Weights of a small transformer language model.
Size: 13 layers, 6 heads of 64 (2 for keys and values), MLP 1152 tanh GELU, vocabulary 2048, 18.2M parameters.
Architecture: tied embeddings, capped logits.
Training: a variant of Adam for these matrices, 272M tokens.
MLP neurons of a small language model. Each row is named by its layer, matrix (up: input weights) and neuron, and shows model dimensions 288-351. Each number is 200 + 40 x the weight over its row's rms, rounded and kept within 0 to 999.
A block is one neuron, or neurons of one layer that tend to fire together. After each block is what it responds to, as a language model described it from the Wikipedia text at the highest values.

L9.up548,177,222,269,261,165,163,197,139,214,227,197,251,203,231,180,162,229,250,187,199,203,102,209,213,233,201,140,189,235,227,120,211,183,212,126,221,181,165,233,216,233,164,158,277,156,151,182,114,215,180,181,152,230,216,185,224,230,186,190,161,145,169,203,223
L9.up672,195,208,272,220,225,232,183,205,224,221,276,222,177,223,231,211,155,201,176,255,173,212,229,194,190,198,178,172,207,229,178,179,219,160,181,161,237,188,236,206,214,194,150,270,221,248,239,256,238,181,94,192,80,203,230,192,169,217,209,187,236,239,197,246
L9.up909,224,159,137,145,162,207,133,235,136,176,204,228,152,224,262,128,213,182,174,235,214,222,153,129,166,178,198,211,139,261,216,238,169,187,189,255,155,168,204,223,228,95,192,302,203,230,198,166,224,220,228,207,142,219,193,209,167,217,157,134,233,215,223,210
L9.up1143,213,143,233,205,166,171,157,166,186,200,278,195,210,229,228,262,157,134,239,205,162,287,251,264,176,210,261,227,189,253,187,259,204,198,155,244,238,187,170,167,154,263,151,183,281,188,217,255,228,132,189,229,98,157,220,283,258,225,194,194,223,257,238,127
Responds to: CJK and mid-word fragments. Fires on CJK characters and byte pieces inside Chinese/Japanese names, and on mid-word fragments or season dashes (2020–21, Os-lo, Kas-hi-f).

L7.up121,190,238,246,277,134,212,222,164,203,252,238,168,191,194,212,281,191,177,345,192,131,188,180,162,198,207,176,285,181,205,128,181,208,144,197,166,238,199,152,221,230,169,220,214,196,188,206,221,157,174,188,186,181,107,263,189,200,191,261,224,179,193,256,156
L7.up207,284,108,230,189,186,216,219,188,182,262,203,194,100,204,132,299,206,217,270,258,169,201,199,258,179,187,203,188,247,156,160,230,190,175,244,234,177,183,203,195,169,158,156,232,191,230,206,199,245,204,234,211,202,94,288,177,158,255,183,214,238,196,293,178
L7.up568,162,201,194,202,228,242,164,199,187,248,172,232,198,207,164,216,197,221,214,224,252,174,173,209,188,219,168,249,178,233,198,252,204,208,147,152,184,171,241,169,125,171,190,222,183,158,196,177,189,154,199,212,216,203,239,297,236,269,170,143,135,192,296,203
L7.up849,183,126,195,295,214,200,168,217,221,265,215,162,173,233,156,243,214,211,238,224,152,132,140,191,163,221,207,224,212,131,209,221,238,175,158,198,255,167,218,203,172,154,184,177,175,150,217,181,223,98,188,169,130,125,175,243,190,166,176,243,176,211,277,213
Responds to: Second word-piece fragments. Short middle pieces of long words split after a prefix like Pre, Ad, con, re, part, e.g. Pre|s|byterian, Ad|d|itionally, con|s|ensus; also line breaks after ==headings==.

L6.up641,172,218,237,293,290,204,194,167,231,143,182,218,177,224,226,187,239,206,170,194,164,157,238,205,142,243,186,252,271,183,133,204,231,203,173,259,184,231,180,176,113,212,220,190,191,181,219,197,190,130,213,194,202,183,89,212,174,204,299,284,279,175,212,173
Responds to: Agent-noun suffixes. Suffixes that complete nouns for a person's role or job, such as -ist, -er, -r (anthropologist, owner, footballer, producer, manager), plus a few stray pieces like older and historic.

L9.up9,166,174,160,213,178,266,212,236,208,251,166,194,207,227,232,220,212,234,254,243,232,166,266,119,153,236,170,232,188,211,229,211,203,231,240,167,253,203,235,185,149,180,177,223,170,226,233,280,201,125,230,219,238,178,207,249,187,233,231,201,217,171,257,175
L9.up248,230,219,166,183,257,162,240,235,140,223,157,119,210,211,137,128,192,218,188,178,175,202,192,228,177,191,132,258,217,306,238,287,206,140,261,195,278,160,235,212,249,194,184,249,192,247,158,212,166,188,135,205,57,197,210,259,190,214,212,207,275,175,217,248
L9.up265,214,244,214,232,193,212,246,253,244,303,154,246,195,263,157,209,197,206,214,237,222,158,219,267,157,202,200,269,231,269,186,257,166,224,189,188,276,153,165,216,170,219,207,117,124,223,261,309,206,119,133,151,175,250,165,240,311,227,214,227,226,154,236,168
L9.up711,239,170,256,170,199,233,247,203,187,218,151,192,151,239,146,140,152,196,280,244,204,194,151,169,210,183,172,224,150,206,254,322,210,186,188,237,135,219,148,217,177,231,229,229,182,216,187,205,193,180,201,174,180,195,265,263,115,237,224,231,202,235,214,214
Responds to: Mid-word fragments and table syntax. Word-internal fragments right after a prefix piece (de-ta-ils, de-c-lassified, per-ta-ining, Reli-g-ion), plus dashes or line breaks ending markdown table separator rows, and year-range digits like 1931–19.

L6.up1133,253,191,269,249,213,151,209,221,150,239,258,166,125,237,241,168,163,144,212,173,215,217,192,226,225,168,181,181,183,240,96,280,219,129,143,236,227,168,216,207,233,256,177,157,151,134,235,192,171,166,130,220,149,176,189,193,229,225,215,208,244,237,188,130
Responds to: Digits inside numbers. Digit chunks of numerals, often mid-number after a leading digit, in tables, statistics, dates and measurements, e.g. 2|13|,288, 18|98, 4|90 acres.

L7.up109,224,213,187,245,249,291,151,175,203,212,223,206,265,249,260,218,120,169,204,210,207,182,250,168,135,282,199,188,249,202,135,201,166,161,181,126,234,259,227,162,195,236,211,253,190,189,140,198,231,187,158,169,143,197,213,205,251,138,219,227,176,113,241,180
L7.up204,218,177,148,255,198,185,162,187,212,180,190,183,203,212,289,145,83,241,269,191,177,205,226,207,109,259,192,251,259,152,158,260,204,226,229,184,218,246,158,198,150,146,157,321,213,235,137,219,189,212,196,146,174,124,160,195,273,261,324,225,205,256,209,207
L7.up271,171,194,198,176,167,271,175,148,126,189,230,194,223,241,229,169,176,126,237,164,266,207,160,133,107,200,137,221,192,183,201,232,249,175,250,282,191,196,245,260,181,252,164,242,209,173,183,181,242,197,174,176,160,216,201,238,179,144,252,253,204,201,156,174
L7.up643,242,142,156,210,170,204,140,167,187,247,205,156,142,212,200,159,214,164,213,161,215,189,159,105,86,250,296,226,212,178,134,209,236,130,176,178,138,204,225,231,188,147,203,229,209,172,180,110,272,207,173,158,192,174,206,230,203,227,261,197,166,223,227,194
Responds to: Units after numbers. The unit or noun directly after a number, such as people, km, ft, grams, riyals, or the decimal point in times and percentages.

L7.up421,167,218,225,180,207,188,225,214,198,244,200,230,205,228,255,195,178,222,210,173,155,178,218,157,177,194,174,227,273,185,115,257,216,215,263,230,187,251,196,224,122,203,261,229,204,155,196,188,181,257,213,268,185,202,192,184,180,222,226,207,206,202,181,69
L7.up501,206,206,282,198,215,185,215,178,185,216,234,206,143,215,227,186,207,285,209,230,244,270,213,247,235,228,296,241,186,231,178,162,197,170,179,150,177,234,200,240,167,163,169,215,246,249,149,238,202,233,170,200,182,175,216,127,119,260,203,129,183,180,233,121
L7.up592,192,227,194,215,192,233,245,177,188,258,132,157,182,226,260,197,206,257,234,187,214,227,218,179,282,214,281,215,185,189,158,226,186,151,213,172,140,162,226,183,194,202,167,279,254,171,201,188,136,164,207,199,195,186,231,226,195,257,202,131,175,159,247,176
L7.up945,207,137,216,150,148,179,254,228,142,256,203,172,195,211,271,260,238,239,223,221,227,255,159,207,231,232,209,179,253,257,120,159,222,221,134,236,247,173,196,212,188,191,174,175,216,118,223,165,168,201,132,221,198,120,176,193,200,241,182,194,107,172,195,175
Responds to: Split verb onsets. The first word-piece of a verb broken into subwords, right after a subject pronoun, a name or "to", e.g. re|tain, con|sumed, lo|st.

L7.up360,210,169,203,210,191,237,220,210,244,178,135,297,237,207,223,129,162,233,172,227,228,142,205,218,103,239,172,148,203,194,230,282,223,198,206,144,237,117,198,279,123,261,163,191,186,231,134,231,198,172,201,205,140,166,233,283,123,186,213,140,248,242,261,173
L7.up791,141,160,195,192,185,215,263,239,287,168,197,212,169,213,143,255,140,242,211,238,238,213,241,205,155,205,238,190,220,181,215,253,193,214,202,301,110,182,157,237,204,222,235,208,143,144,179,143,208,162,150,191,211,229,168,213,168,190,161,239,227,163,180,181
L7.up851,168,196,162,204,224,188,169,207,231,222,273,240,149,226,255,189,226,200,203,249,260,280,238,193,171,248,144,204,187,190,160,210,257,226,186,204,254,274,147,206,72,221,215,210,191,105,163,195,192,179,183,314,190,148,175,243,206,200,241,224,191,182,213,184
L7.up906,183,201,235,191,165,216,211,188,196,237,207,183,183,216,190,182,161,225,198,233,202,142,199,194,198,210,191,220,199,249,223,252,193,202,202,211,198,224,165,230,133,246,204,196,182,156,232,228,230,247,239,165,126,254,191,207,130,162,150,131,241,214,268,158
Responds to: Word-initial fragment tokens. Short one- or two-letter pieces that begin a word split into subword tokens, mostly b, c, st, A, O, as in bridge, block, cm, streets, Arena.

L6.up28,182,214,257,234,243,309,235,118,185,188,211,205,227,217,167,165,187,187,228,201,266,116,227,214,158,130,188,208,199,239,141,249,248,247,222,297,207,215,232,242,267,209,192,186,199,175,136,182,174,236,191,211,226,212,165,218,197,177,199,145,250,143,192,129
Responds to: Word-initial "Pa" pieces. The first sub-word piece of a capitalized name split into tokens, mostly "Pa" (Pakistan, Panaji, Pacific), also San, Ta, plus change verbs like became, moved.

L9.up239,257,178,210,179,172,263,225,144,148,198,166,189,217,230,195,287,203,239,204,202,169,226,274,164,198,296,195,179,177,258,242,203,176,203,195,195,298,125,218,212,188,127,224,223,136,189,191,167,175,197,224,123,207,140,225,173,186,189,248,221,194,168,237,193
L9.up603,178,196,234,200,228,183,181,184,235,192,165,234,254,238,227,193,192,262,214,184,133,267,176,170,174,206,213,235,155,212,208,226,161,245,152,278,223,183,167,278,159,201,186,174,231,236,116,134,238,203,164,185,96,208,166,278,150,277,245,224,183,183,267,200
L9.up785,136,183,158,187,217,245,245,256,190,241,181,220,146,223,239,241,209,247,253,210,221,298,178,193,176,194,206,210,165,265,230,252,184,227,140,234,239,172,164,203,95,214,176,205,212,216,103,171,155,245,232,258,266,244,197,231,185,257,282,156,199,190,210,177
L9.up870,146,147,215,224,237,327,145,222,245,164,183,189,202,191,154,235,202,246,250,148,210,231,201,167,229,209,165,196,220,244,164,209,160,274,148,184,178,152,195,171,167,148,233,215,289,195,143,157,258,274,228,221,135,160,168,269,195,210,233,209,261,194,200,171
Responds to: Person role nouns. Nouns naming a person's role or occupation, often the agent suffix ending a word, such as player, author, educ-ator, candid-ate, semi-final-ist; also other word-final noun pieces like cir-cle, mar-gin, subur-b.

L9.up76,231,196,226,241,235,205,240,244,187,314,240,214,175,229,223,159,191,113,275,211,158,219,215,191,134,193,225,182,136,225,224,209,171,160,127,159,170,155,172,211,220,211,216,167,234,165,188,174,215,125,220,233,165,157,159,214,206,170,256,209,232,181,242,192
L9.up202,257,265,250,193,196,223,268,255,231,209,161,134,219,217,200,177,203,171,234,165,121,136,191,210,206,188,254,184,164,284,206,245,178,207,200,120,180,172,175,241,212,188,201,157,222,245,76,218,171,128,227,257,178,200,206,253,189,136,184,186,303,224,151,193
L9.up687,195,233,246,251,224,204,217,266,152,243,174,165,289,217,289,209,211,101,235,186,135,206,201,190,175,152,197,236,207,202,203,258,206,196,89,166,209,257,95,278,167,236,190,196,125,175,205,175,153,178,180,208,182,179,126,187,157,191,210,201,132,253,266,110
L9.up936,169,164,186,137,222,188,240,219,152,211,223,217,208,185,211,199,258,201,195,188,224,147,196,191,196,194,140,199,218,266,226,264,231,201,77,252,203,237,189,190,151,184,176,136,187,150,170,196,166,177,174,187,175,202,161,234,237,235,258,213,164,145,204,193
Responds to: Mid-word "s" fragment. Mid-word fragments, mostly a single "s" after a short vowel-ending piece, as in explo-s-ion, lo-s-s, philo-s-opher, po-s-sibly; also pri-or-ity, Mo-tor.

L9.up188,183,178,181,263,157,181,225,144,167,192,208,183,153,244,243,191,148,195,235,197,151,191,224,207,209,206,227,266,191,156,181,233,204,183,239,189,199,138,181,223,233,136,196,223,181,208,160,176,242,210,149,189,216,122,182,198,246,242,254,150,220,203,217,190
L9.up600,153,235,151,218,187,156,168,156,202,207,149,201,204,210,284,193,172,174,126,207,194,187,235,211,189,192,233,245,163,164,210,244,222,194,211,291,239,164,192,264,208,109,143,265,245,212,193,180,143,237,154,177,199,174,144,179,256,213,234,208,256,195,175,240
L9.up772,156,168,175,246,176,227,250,145,153,188,161,227,218,209,217,236,189,264,194,147,207,179,264,174,185,238,173,231,259,204,197,215,224,242,233,186,198,173,190,143,240,173,240,252,154,206,178,144,238,215,85,174,233,149,295,196,202,197,256,161,216,233,192,199
L9.up779,289,210,251,252,151,234,204,101,194,234,198,189,128,225,257,209,107,262,190,195,142,196,176,202,125,168,202,208,224,132,162,214,208,184,203,115,189,199,144,209,163,215,229,215,229,301,127,212,268,254,177,224,173,156,166,238,241,269,246,210,204,245,214,185
Responds to: Decimal points in numbers. Decimal points, and sometimes thousands commas, right after the integer part of a number, mostly vote or census percentages such as 56.36% and 1,879.

L9.up219,147,176,225,162,189,211,231,198,200,175,260,155,218,220,198,256,196,192,258,161,153,163,181,181,188,249,227,254,251,236,171,180,205,134,148,202,101,159,152,216,188,192,208,195,219,274,190,235,192,143,241,165,192,226,249,245,171,156,175,169,203,279,115,234
L9.up458,230,188,326,168,210,157,189,116,215,285,237,199,201,206,196,171,167,189,242,171,242,222,275,213,190,235,200,237,234,240,212,160,220,184,200,273,218,151,144,229,192,167,164,211,216,232,222,200,187,218,197,257,170,233,115,183,222,220,228,189,185,288,215,262
L9.up499,224,173,295,292,194,122,219,150,183,233,197,193,171,214,229,154,164,109,254,198,222,192,219,223,153,201,192,229,187,220,251,280,218,211,239,207,204,219,177,256,158,218,150,213,158,154,211,205,168,129,160,214,215,157,275,233,196,263,235,103,170,157,147,230
L9.up1000,211,155,251,147,208,219,177,198,210,218,234,131,211,210,217,223,222,140,261,223,247,201,254,197,213,132,182,188,201,202,182,229,263,148,207,207,274,263,220,231,191,231,183,187,162,240,197,240,189,149,142,257,231,125,215,201,206,239,242,212,295,219,149,167
Responds to: Name fragments and numbers. Word pieces inside proper names (Col-t, Ho-t, Not-t-s, Bho-s-le, Bri-t) and number tokens in dates and chart positions (On 29 April, number 16).

L7.up369,194,218,231,243,171,219,232,244,217,250,226,112,231,200,217,221,221,142,249,186,214,252,276,145,180,177,227,200,182,249,155,248,162,232,114,193,117,234,150,204,204,154,205,168,205,151,192,158,138,173,201,193,201,156,214,239,177,223,235,258,233,159,164,236
L7.up455,171,187,245,104,258,182,121,259,198,143,182,126,261,224,226,237,207,216,177,221,221,208,184,114,236,165,254,243,200,235,224,180,227,235,168,199,190,286,177,280,91,118,178,178,132,159,215,188,149,170,228,238,178,177,241,245,200,292,261,263,192,185,168,192
L7.up668,252,186,190,200,233,191,218,197,232,252,185,148,237,228,262,195,226,145,225,194,199,227,275,151,247,214,178,238,206,241,202,209,269,254,213,214,187,188,178,308,152,231,233,199,254,186,175,240,148,132,217,250,143,205,160,192,170,151,240,178,256,225,182,212
L7.up877,179,171,150,193,238,99,233,213,165,236,177,239,226,226,284,215,207,193,176,194,164,220,165,218,184,238,200,232,230,220,175,225,219,190,137,193,189,212,122,233,232,215,174,195,226,211,105,186,161,176,182,229,176,183,181,245,203,211,191,220,188,243,175,178
Responds to: Mid-word continuation pieces. Second word pieces following a short split-off start like lo, ri or co, especially s in losses, losing, Los Angeles and risk.

L6.up308,223,148,252,264,215,255,199,120,147,195,254,162,190,201,214,282,151,186,238,198,184,226,254,183,135,200,123,188,234,209,202,207,235,194,162,206,206,254,218,142,199,209,166,272,227,182,247,243,190,195,154,212,213,165,222,255,172,248,190,133,201,234,205,121
Responds to: Numeric digits and separators. First digits, decimal points and commas inside numbers in conversions, stats tables and dates, e.g. (8.12 sq mi; also word-starts like knee, while.

L6.up959,122,159,247,197,204,172,132,100,226,185,197,166,195,224,161,271,162,254,199,238,175,201,174,158,231,200,169,207,205,235,183,184,154,131,228,210,245,170,195,225,269,211,164,232,196,240,196,175,240,259,171,194,108,180,244,129,228,170,233,225,224,187,226,188
Responds to: Mid-word continuation pieces. Second or later pieces of split words and ranges, mostly in table rows and lists, such as Ven-ue, 1975–76, Ul-ti-mately, Pens-ke.

L6.up275,284,179,217,169,187,222,157,151,140,231,206,149,147,204,148,188,185,210,246,220,230,139,191,232,139,162,202,243,135,195,230,251,191,176,199,241,186,152,215,252,150,274,168,170,143,138,212,167,222,235,165,141,192,112,211,159,182,172,194,144,181,179,295,193
Responds to: Word-interior after prefix. Second subword piece of a word split after a Latin prefix like re-, con-, in-, comp-, as in re|s|tored, con|t|act, comp|et|ing.

L9.up655,211,227,247,197,250,206,205,176,163,248,190,267,251,205,215,237,100,220,214,207,167,235,186,193,214,232,266,223,218,251,240,206,234,215,198,181,191,261,276,239,180,263,190,172,121,175,213,220,222,231,227,188,232,133,262,141,177,210,139,58,185,104,238,180
L9.up678,200,160,248,211,178,262,254,282,237,183,164,197,146,221,136,213,167,169,168,282,220,149,249,194,171,215,272,224,221,254,268,233,182,224,206,203,299,129,214,181,164,219,186,106,133,225,185,212,208,186,220,179,237,208,217,186,155,209,234,165,186,192,278,149
L9.up890,204,220,217,219,168,246,160,230,265,226,199,200,209,227,263,197,251,254,221,244,224,145,181,156,175,235,206,249,148,215,289,264,254,209,226,263,167,187,197,210,119,193,184,258,68,169,233,218,211,263,213,163,202,240,272,152,197,183,174,133,208,208,225,250
L9.up943,253,261,243,228,230,255,252,179,221,285,230,216,198,222,143,158,146,196,277,239,235,196,171,250,190,150,205,169,213,292,127,214,211,149,151,170,186,172,94,243,220,231,230,198,192,175,220,233,218,213,116,192,175,149,129,176,195,135,262,129,213,224,220,232
Responds to: Word-initial syllable fragments. Short opening word pieces (often consonant+vowel like pa, Sa, ma, Po) that split a word, e.g. painting, payments, Salamanca, mass.

L9.up319,210,182,202,236,243,144,113,201,202,210,116,180,179,235,232,212,153,183,150,166,158,196,183,199,201,193,123,179,248,188,136,191,160,215,231,210,173,203,154,221,182,195,195,254,168,177,152,162,152,244,164,268,225,110,150,260,192,185,218,189,242,198,245,203
L9.up724,208,208,219,219,246,207,183,203,229,247,180,152,154,226,242,232,163,146,265,207,191,218,202,156,197,224,162,186,215,146,132,182,266,199,227,163,139,206,183,220,200,212,163,223,223,253,191,132,193,172,106,249,225,173,243,165,230,234,221,153,169,271,164,168
L9.up892,123,219,222,175,233,136,302,185,194,214,238,201,205,238,293,197,195,172,219,194,141,212,195,196,180,202,184,224,226,243,149,199,291,187,168,176,160,98,178,280,257,145,236,205,218,211,154,237,204,221,164,285,178,160,187,232,213,224,176,197,258,231,176,190
L9.up932,164,255,225,134,240,122,265,205,159,216,170,184,254,223,235,290,178,238,177,231,142,174,212,174,175,222,210,147,148,179,173,200,191,202,225,245,215,231,152,283,208,170,213,272,196,196,117,239,175,180,213,222,206,160,209,168,226,202,248,240,215,261,182,192
Responds to: Mid-word fragments. Short middle pieces of words split across tokens, such as we-al-th, Da-il-y and shareh-old-ers, plus decimal points inside census percentages like 4.2%.

L7.up51,172,280,235,169,226,207,183,145,218,216,186,210,281,254,184,243,210,191,270,209,166,191,244,214,163,259,223,214,218,163,98,183,203,202,133,174,240,252,241,267,178,180,184,221,208,127,260,210,188,200,226,171,193,144,184,174,217,241,275,204,187,208,171,133
L7.up395,245,241,195,198,268,189,157,132,215,262,173,253,234,216,147,207,149,181,193,205,216,239,279,231,161,193,156,165,211,151,170,169,142,203,230,168,271,283,185,238,182,151,188,251,258,173,219,220,201,153,186,257,174,188,218,238,98,177,231,199,262,237,146,183
L7.up861,183,139,220,179,255,198,228,178,183,216,247,275,205,250,247,205,177,218,192,236,135,217,203,233,213,288,170,177,258,127,200,217,242,102,168,225,176,229,262,249,212,142,102,234,205,127,153,140,256,200,208,233,140,134,169,221,154,140,250,182,221,277,198,161
L7.up886,164,208,217,139,230,280,297,152,238,257,209,250,281,221,222,163,162,233,346,184,185,175,208,159,178,305,204,207,278,167,120,162,211,234,163,130,172,186,238,280,190,153,222,229,173,101,172,196,190,241,127,231,159,128,195,145,221,187,237,214,151,273,208,170
Responds to: Quantity-linking tokens in statistics. "of" right after an age, percentage or amount ("65 years of age", "age of 93", "48% of"), plus unit pieces in infobox data ("/sq mi", "acres").

L7.up206,203,180,241,189,222,204,129,146,182,231,127,270,191,194,178,161,117,151,167,196,131,253,231,214,211,235,257,214,185,222,164,183,174,228,196,267,210,191,184,234,226,149,189,270,223,204,219,175,204,185,197,165,242,176,244,144,209,142,186,168,244,244,203,186
L7.up217,203,210,240,229,149,243,274,199,208,259,172,179,213,247,195,211,244,266,251,217,176,160,163,240,168,241,178,218,235,246,189,276,192,199,203,239,186,105,179,218,203,246,161,203,167,115,156,171,218,140,190,182,179,185,183,196,216,226,301,216,169,200,232,178
L7.up647,245,221,266,179,167,229,229,226,174,191,104,237,232,206,195,192,166,184,168,172,180,218,265,170,160,131,213,188,231,155,201,217,241,177,180,248,173,211,190,157,205,238,141,238,207,187,166,117,231,206,129,262,190,192,183,160,78,126,166,199,230,222,229,124
L7.up826,242,171,210,198,113,204,121,219,213,242,196,232,200,250,148,241,138,197,203,234,247,185,188,216,217,184,179,150,295,187,157,196,194,202,193,150,187,201,181,215,153,163,181,298,198,217,244,145,221,184,228,257,175,259,189,252,132,238,202,268,138,225,177,211
Responds to: Indefinite article "a". The article " a" after prepositions or verbs in running biographical or descriptive prose, as in "with a group", "As a child", "is a species"; also some mid-word pieces such as "li" in relief.

L9.up201,225,162,173,185,205,231,204,130,207,193,133,251,138,228,207,214,214,220,204,229,221,168,221,202,145,236,276,219,175,211,243,174,171,259,222,255,147,186,223,218,241,235,231,226,162,252,182,168,212,216,264,229,206,171,218,139,141,195,192,165,164,212,253,171
L9.up636,172,227,244,186,192,289,276,203,208,248,160,231,235,180,185,207,193,211,218,265,206,253,221,220,171,258,202,189,191,166,226,179,193,197,214,151,242,163,175,234,163,182,176,172,230,210,172,228,233,263,194,151,215,221,241,162,129,231,201,182,218,140,216,158
L9.up699,168,148,306,149,275,180,265,181,209,113,213,232,275,224,164,222,169,167,168,172,108,271,179,243,241,241,170,199,250,143,205,204,256,224,297,196,209,162,138,192,228,225,152,247,168,283,224,167,261,241,208,186,191,207,147,214,114,168,156,202,232,167,183,216
L9.up1038,237,190,258,212,202,300,249,165,145,231,168,240,201,210,235,115,179,111,214,187,164,238,191,177,198,233,157,214,233,206,301,224,253,156,157,197,227,227,244,215,159,203,207,249,113,256,246,135,216,153,228,146,222,214,159,130,124,173,197,253,189,194,203,155
Responds to: Token " a" as object. The token " a", as the article or as a word's first piece (a-cademic, a-ccount, a-bove), after a verb or preposition, e.g. "pursuing a", "for a".

L9.up813,255,198,220,174,288,192,212,173,192,187,190,218,149,221,271,200,242,189,184,208,217,225,203,193,189,197,227,197,247,280,109,240,178,248,155,279,208,213,189,296,104,242,160,192,155,151,140,123,185,197,194,170,194,156,184,282,193,211,202,258,239,171,182,203
L9.up868,228,222,217,182,209,234,241,243,228,272,261,253,161,226,230,161,196,190,201,187,241,293,179,201,194,199,284,204,217,333,147,235,173,266,257,225,190,155,305,229,231,188,174,201,139,221,132,257,154,158,181,208,221,219,212,190,137,307,197,206,210,227,247,197
L9.up1037,178,210,214,176,161,291,214,136,194,152,158,148,187,230,189,206,227,247,211,236,208,170,200,217,167,215,197,171,195,261,126,166,265,193,254,276,170,208,204,259,122,153,150,252,181,170,169,125,164,242,223,195,214,223,266,170,205,221,143,233,246,177,188,176
L9.up1062,186,270,201,173,230,180,216,160,257,210,196,187,178,229,214,186,196,217,209,259,209,223,214,222,176,206,221,207,212,172,208,206,188,252,213,96,261,272,265,183,224,206,160,208,207,109,208,243,205,221,186,239,237,221,167,152,192,240,147,234,220,215,228,162
Responds to: Verb slot after subject. The space or first word-piece that starts a main verb right after a subject noun or pronoun, e.g. he finds, she learns, He joined.

L7.up155,217,191,240,170,226,253,136,182,199,174,252,215,248,198,260,142,179,141,211,197,236,299,207,215,192,213,204,209,189,183,123,218,250,198,154,223,192,245,148,152,200,225,192,233,233,189,203,259,149,214,182,235,142,198,140,249,204,219,193,316,161,217,223,200
L7.up181,267,194,243,257,160,191,158,113,189,206,176,229,199,267,186,142,207,187,228,265,201,177,157,154,151,239,291,187,191,153,230,231,296,176,226,167,259,190,201,201,207,244,192,195,188,166,269,225,197,195,139,180,171,190,140,219,206,126,202,246,229,215,226,219
L7.up348,198,191,222,246,132,273,151,66,136,186,188,275,254,186,212,220,180,153,229,255,197,193,212,257,194,180,189,214,185,247,142,129,176,205,197,195,197,193,223,184,172,171,193,210,251,177,236,216,251,165,226,258,140,146,211,151,208,171,171,196,206,251,141,166
L7.up979,191,150,228,229,174,242,142,199,274,233,274,166,246,212,190,224,151,134,238,267,235,253,129,215,241,220,256,212,258,229,140,154,222,166,177,215,184,233,165,203,193,176,241,189,243,155,145,180,127,199,186,251,144,232,212,168,214,248,197,174,174,285,216,163
Responds to: Mid-name word pieces. Word pieces right after a name's opening capital letter or fragment, e.g. Gu|g|genheim, R. C|.|, Mc|K|inney, and the second character of CJK or Korean names.

L6.up661,221,192,210,170,287,198,215,134,189,251,146,265,223,219,219,162,187,199,205,184,209,180,214,240,153,244,240,238,188,190,183,224,219,244,174,167,162,235,210,299,236,134,198,210,167,235,214,115,235,124,210,184,146,237,215,212,122,146,241,135,166,216,258,210
Responds to: Letter A token. The token A or a, either as the article a or as a capitalized word-start piece such as A-ha, A Levels, Austria, Ashland.

L6.up328,169,172,216,217,196,188,184,213,232,180,170,205,229,239,275,206,194,152,156,221,196,240,162,81,196,192,171,202,237,210,136,207,262,185,229,204,176,204,181,257,199,134,220,191,181,172,250,138,172,184,194,218,182,193,213,163,167,224,129,185,269,182,149,202
Responds to: Mid-word continuation pieces. The second piece of a common word split after a short opening fragment (g, h, w, bo, Ha), as in g-own, h-our, bo-at, w-ent.

L6.up130,180,207,228,184,177,206,134,226,174,247,194,235,246,198,257,255,175,202,193,212,142,182,184,99,195,241,239,236,172,194,226,171,202,172,138,152,163,298,215,170,101,185,202,209,153,181,205,158,223,143,251,239,157,205,201,125,200,144,216,215,132,242,149,187
Responds to: Mid-word "s" after vowel. Word-internal fragments, mostly a lone "s", that follow a short vowel-ending chunk inside split words and names, e.g. acro-s-s, caucu-s, Rhy-th-mic.